From a checkpoint of a small transformer trained on Wikipedia.
Size: width 512, MLP 1216 SwiGLU, 32M parameters.
Architecture: rotary positions, biases on query, key and value, tied embeddings.
MLP neurons of a small language model. Each row is named by its layer, matrix (gate and up: input weights; down: output weights) and neuron, and shows model dimensions 64-159. Each number is 128 + 24 x the weight over its row's rms, rounded and kept within 0 to 255. Numbers have three digits each. A neuron's up and down rows have the sign that makes its largest values positive.
Before each neuron's rows, "fires after" lists the tokens most often just before its 100 highest values on Wikipedia text that the model never trained on.

fires after: "=", "\n", "|"
L8.gate804:148154136125164136135124118117152131128135152094140060093063135090129148108138143134173136124144088134123150139118065102121169158131142124117092136104150104195133135135140154145115120156104132118148110152161134088152107108113128122115114088136144175125177143105146143095108132135118137095
L8.up804:141130123134145122067098120118118121156156109151108155158131135121142133101154148131127097109135130105151077124189120125129115147139165139078161119154128149079106116144142102112149150133128134143157074088126119127140167136142113115128138070168147093092142133160133155142123132148149112141
L8.down804:121141131143168100097097127121140169142088146089136106158158153137139135110132104104099138193127148147120097128130097140144160120154094132111139159137117098121081109110155115114135112157137133102121146138184145108149160117141119157129104117146111122069138140120132089152063157128106116131

fires after: ",", " $", " £", " 0", "0"
L8.gate863:169128138093072141121083116128068126143125109083123132073096184175143126161182041133113087100146147149132186113123132102133148103114131145101142125135157121111146127126137157107132107120113161098144147120131072113102148045116108097112120147114108119133166110127125167129133118161117096137
L8.up863:178079110106126141148109133140103069184134137084159146115124157144113132123122121135168125136130113109132114096115135160108148104137151137155125142164133117112107113126108131146128146139140109079102149154116131099171139121082109134077115133117119147125169136126138122130134153134135138123
L8.down863:165137095156117100175112129126146155146147142100155121139156128163124110063131117120117130141126109122156118125131103130151176113110128106111137111090139141105140127120142110140107125133135123146105135166128107128121119155083141135066157123150132128115085122111134170106119079120113166154

fires after: "-", " Tel", " War"
L5.gate335:144122079140167131089121144117148144130160153125141103122142109145106082161135116141095137085113133107116141118134152133141172162147118125105090146160164097138155099125121141131064176168135155158080127114140137096110111139113101132118103100154162127115138133120155148119133130146153123135
L5.up335:112140110173135146088121147141163108156151154146150131132127148129116117140154116125158099081146144098136127131127147120162139120130092172102130103134155082143116153071168103133151124099139118121119094098131123096127124071169131178111173128167150129106097120109119168122140130101112164136
L5.down335:120122160149150131164126118116115102145130123123134163152125165116121117138138151109111159141108124080150155139155097100134142117146137101145133116135141137156088140088139145140120127107122144127128143132145089130073121143105150102120142141134120126165135142144156135116083068132122107157

fires after: " Gri", " Ale", "Ar", "=", "mp", " cor"
L5.gate1207:131129131153112081131142142116154153127106144117143150114093126123160167091155125141107130108114121171169124144114082099094184153100152135081128147126152156136107149110137166095120129146128136113137150130109116136131175129106143151136153103114119171143123100135090113183103131109118139099
L5.up1207:102126129151137113104113111147106091106129129144160170130132117118191117147103134109115101117162120120130164131128148116151079138112094119136116129125163155145144129101116134093118110099124175123136141144071093142102114100129117148156110124128117163126109139146127126178062092173127131130
L5.down1207:157129141101153102136134153137123152104137155158140084147121115120138121122132124161103087119145101173121083110142147154149150061112123133135148089140129127165118093140106131137095094095120130122067110160113137135115095160151128155158133188155098163148137157149117133112134125115144124153

fires after: " on", "\n", " On", "On"
L7.gate888:121113095121097101107189122154124154110106125144105102137182186146095145135171114167120080145128171137135109137136129166116126151117088135177147141101137105117139124153113080125109084164129181110119136123167125117142140165121071159175129135125116122124129115097149088172149095111138144148
L7.up888:132110141114127125154127133169142070157177120072132121130130127084104129123089146139135138141149186125125144077081138139091127106123144112115156142131187152106122089162131127117135156108158106121144136150118127091126148128113131107125144170126104140143119121117131097108117134118129109141
L7.down888:120141144144119110131110110147139147089155112084126124180116098127103142157140134137142143124155123093165123143143130093114161124161134155161152149114117123103153131157171114131162146133118126135104135101165124124132102111128098140110127170161169121146175122147157139136133150134131140086

fires after: "\n", " 2021", " 120"
L8.gate393:105143131147131129136140098110089174139111137112141111138114149161125130066123159120189135127148136105107142127154092096150136135154123160134112125138134135096151143103150112143067140106133134149153134070128134101106114126134098133140114132148115103131125104146163178126103184129093183107
L8.up393:150105155144152143143126128146152112153113133182135138097151123150133138124118078099110138134197115149149082112115117140128109121115154151140116108105122165135147125169165098091114116161113081103112126109133164177083131064108160079115146114165137133059169120130165119091104113153100121141
L8.down393:136098158148080072148136110111092122147157107110134148110096106082172170108189105120131078103141104123121103090140119190127128129102135161143147123146107118111115127097141099062140128139100130167081138089122090097096146104121141077111141075168162130119090113135107114124157123129121143107

fires after: ":", ".", " pm", " |"
L8.gate723:118131148100123122123143157111121131148115130168116133139136088160104116097139160106140122132115121133122154146135142134106112138167145099113073104158116200135187094124113162144143139163108136118118106130134153104135167131136096102148112127145111148104123136158138119102149107132089162165
L8.up723:150128112077131160143095106159111119137176130113145103092161146114138104097136116144119113160150140110122151111115102122116165132121119132124157083147155139209120119130120134096150114183135140115111158112158137098138102152153124115171147174081132077078134141076123081175141177118096129149
L8.down723:134164090185122070079133086129149142130179112165141151171120127118075139083155141131115130161128134131073109133091111112133107160098116103108089170110165128164137074130125147161082133133178153167103116113132116137149153109079159086158128153132134122166126144160092118146103115120160134113

fires after: "\n"
L7.gate845:123170135170151159150131131111157120156108102126129071104151129143104093093121139098088095103099138128140110088125141103114168141114121100142121097165116109095153104130146127148166109165150178131112137122100143155159160141110129100085139120134134141123117137199094141103154121108129120128
L7.up845:083152140134122160110094110132137086147112105118161166156141155123100121066153140126146101114089135112149141145116115193129108159121114135088126098089141148130123132104138117112123090119138159103186096096125139081120116155148130070099169144160106100144130131127129123107121186161111124165
L7.down845:106116123160095139116089122129150124106127143097125104119184110131098122140135148142100134093152122154139141145102116102170119100093134107114122170100155120133134141127115100125129094129121123151149149110068146079130110109110162151138100178165138125108107142087112126138133175157180085128

fires after: "=", "'", " International"
L5.gate453:150135103126143117112121123108125167114134134099133130118091120133116114127195127078099159131104185089169165178156135128148141095133165112111122147149106156172165107132143139158117105178072113114183103129133131090077128108130123091096166129110085131123158146113162145150096170123143096078
L5.up453:146082108130109128131077116146132131103118142078171167141123135157123126125178093132195132135106141134125126142112087134138149136114127135105077138118142137148137116145182154086136116128125134180130105131112121132139121082113175077124109117133125120181125132128136138127149135128159100107
L5.down453:133148120144100094144120164126105134102128140126160134153155084149108113141126162105116134160127127090151127158121160086113098194122142109153130133153131110144089158139156126129077074124121091149117128126134148127112129071106145094117110098155142134167109125159140152105140165148124145151

fires after: "-", " re", " dis", " break", " spe", " e"
L2.gate100:113171140100088120136103098123143101163167109124160148119154114146154160119098139131079141061111136136142139129173188121147151115125073133145130134108093151136178102152127139141150130174110117106091093080140140137159124116154108089107141129126054142135142141115151124083102132089119125120
L2.up100:081151110080134148145143130131114156143158131165162133122171178111103105112146105135124147117100132148157103084126108125143143108149139159113121087129122121174145148128161134154144128112117125139125117091137114147140109113126107156148224145169126155101097120133119161137094199128125172137
L2.down100:080130114156120116164111158099075135153137128147105127135160127132110100076124109141127145119131147102123137116164113055126138121141055131138106145119147127112131134124120153112115148143140149150128123095126163137136113108140097151146127121143115109132128174118143083165158128115092108146

fires after: ",", " was", " were", " is"
L2.gate537:124136117118117111138121113187110086108095137133122145114174091090155151103132154169107114129120087127109106155136174087163140130104123130140120132092130156120152134147077124134131119144159109116168142089115116156111086138144147154097139115142100113148130098119126105170112096141111123099
L2.up537:147142112180142086126094140130180103123132109156097161128110127107155148153117129116118143131107124113162112129117137177120150161100081145092152097122110124078155142101122167168134121089142140161103136134173103124123146124122096144174119125087109122121124108116091111151131154132129137155
L2.down537:123119107150139087140133139093142101125159158111130139129140131111123093138130121177120151080155130106128098165153142082143106134142107115114132139137095100097131161154120160109124132108169146146118143134126101150118156139131114137127192121122156172173127141070110142141114162134087120106

fires after: " 1", " 0", "1", "0", " 3", " 2"
L7.gate566:123157140176127195138115175134135134133124182142167128095144138161119152131147103167119155114139110123137140079164115125134099128139148123111090155148122149095108143136126120113091163112163104138071130151087122118149106084146127145128099157109130077113138118100144103127117133147132162141
L7.up566:133096098104125134113125131126110169127132163100146129140165113137148168125134180131112132171127129116151108137177091162101125122115138146135138150145112128130099166158121122144140117122130140129090168091174142138163099100172142140125140132120111130125094102130124089118129120110111106085
L7.down566:113094117108109117139114136106117116087113128206143107099141116151157098119131158166094119139115092082118132184137092112098180129117101171132106153153110128185146132129134141175161072100117159102130160115150087120130096112136137117099148118097116130113158132102157160135126118179107107123

fires after: "="
L5.gate399:117152113149116108142095118127083120097141126104173109105092130101126135129107102120099115123118109132137171110136112153086150117144072115123122148151126126129173085144148097112180110136124121118138108156105101169085148134135149160121168168160099120108136088102140119074165138103136081134
L5.up399:139140138150157135116129110124119149113137159127138095142128125142138083165130102141137159114088154096129150118144140152143128105143076141105113139113148139105156125128131092096121097069106132155117106144116156164110141144150109148071133167089135134098124160077153143153115138114168147108
L5.down399:140166146164152135131141123131111125115090096083126066118143101135133156151148129112149148113126136120128167131123106124139141144100172119142122136136154086108134099141130124099169122127128092139127188161127106144150152096125133110066154091179188134114187123128173167108143104109119182100

fires after: ".", "k", ",", " (", " p", "p"
L7.gate233:130110160137114061139109141146112143131100078137119125113138140112105140124165108112137163088146129124127144119143127152118116132135116146120130118124141151104167143159131174150120105131147160121090114112109147138110117135130117110125095122129141134107127153104133156140093100140173118120
L7.up233:160093124134185158125131095127139112092121134074120162131149110130119149135138111122124151124134145135135125185131114071134135144123064133131101107197137144160143092156091142125146143126137129114142124113220099102142103128123137157075133138130140127095063106130130143109109101155161069110
L7.down233:143102153136133111146110118133126123160098136117138113118140083132104121117158137130133111121156153109121111146154158131168134101129113146139140112131084124160154111087102128175123146156148125133126137124123093125098077104113142123136155148119094156136163083129128140136108151074143118140

fires after: " is", " was", "'", " were", " not", " are"
L2.gate477:145161082112139115166134127144164127134115087154113131125168097120143109085068152126142145133114150146148111100122099143127115092138087118105162111121116134099128161123128127155124101153073087141072184124134102134114119117153121130133176126129127112164159143127133124123124136107141098146
L2.up477:098109111132160126114141137179146075120121080170111127124160120086174127109119157137098128160138153120156099096138144140143108147127137110122152101092111160121133125115160130181118147133144116147090128141140091092095149086109163157148183114128144115135136145142129148121111129137133144117
L2.down477:089177138152180134105096132074124104085095110141157152166103106134108118134130098120141111169144142123123188129154114128187110129131114095120142143153163097101133152095104130121147113158136141105104144143088106142158136124148098128092110119087147115164180151154140168124153124155149130132

fires after: " M", "\n", " Ja", " co", " Jean"
L2.gate303:174091099121139131144138145130136111097115161157100091100139125135125160142103158093112055112120094113133128120146103115129127083119142135154123142108148114120097147110139129117138157123156108124133134081143105151136152146108121138115087128145155113130157138140119133135097103129122149083
L2.up303:109138084155099092116130115128126087109121124144102125115092134128115138104154126109122111107129147109101088143164149151123124145128161138119159153111115147153142099118130124115147167107142100128155128092129150107112135123133143098107078098091117178161155077151141085144142174151144121150
L2.down303:131106147104117133110130119100163129144138127118146128106101135150163111163147108122169138121091120133157123107096127097093149139148175137126163083137121120119162129119113131129080119146138160161090104126132106135128153122113099157115147152085095121116142170110120099154144160106117140079

fires after: " on", "\n", " On", " |", "|"
L7.gate137:152110149138128108140141114125101142087098082142101116171157133141137121123193126178139137129108111093147171145120164130111147099195137118165110187136098143140153115170126092108089125111158121155117113123123123119115122127134098159147145134144117121115107117129122119125132130153106148132
L7.up137:104110129154075110125118126135124087138135108153139144127151184129112153115152130146117119155119136070106147130090132103116151110135103132161085158096130143153125122140140157097112127101162144171097137123130172124141148115109123104137079130119101123123102152103124132152104157154149142140
L7.down137:142123157194121097144168093099140092130108136102095164135164138117121140109178152106113129136114104078136142136119144088098161113154140093139082159148149143153127141145126101125109099101117126143112140118103114100136108129143111143184119138133080137101141141126129127159133109143114129141

fires after: " qu", "ali", " bull", " long", " ten", " cr"
L2.gate173:178115124122106124089085130141088100102109128103107124150127100114118124107128116134153145152081128086113128139113123097114117118096115150117160134155132089132110157134128134127101098148155137147181181105126130114123142124136129118096130141107120125116158142132069083143157182099121120118
L2.up173:134094128182089130121127178119138104089145134067092139109111136110100104110106102186131104160109129112094136127113145113122097123120091085137131139123117074137128083145121108116147159104108139128122104110151123121160107087155157109118120094135112122125092086107110114109145130114145134131
L2.down173:174143097115104099156115128155124090128111128111119147102101165119121100142120109107164080105149149172162158175115064109136123143108154146135100152128115130101144175103144121092153125114100128104140100124153142115134116129105150096157161124150111159128107115177095147099096122170096160133

fires after: "="
L8.gate926:133127110159159094131174111134124141144119150108145147163086118178100098134117176113135146180099129145126117122096142104159171151122122153156126149136094104112110145115116095089147137138145126161138147125122160111134133172113096097080178054088093173126149146122086135175143086129141124127
L8.up926:113128139127109112121148122110095160105094164130085164129149172159143119111155127160115109122153119112128091142109094135136106141097148101146145112161125175120126144122128161123065123125138130181136149106127131113123104140073207132137074113158131115093086117115178129084088153112121144148
L8.down926:154116151149111129112126119122158145151090118136122130124135102077136137133175112107135104132142136151132119111097150138130095149095135146139160132124162121087137116094182089130136146107138140147135144122144182148121159099103105124160129108092137127130085123123117198133139091134121160169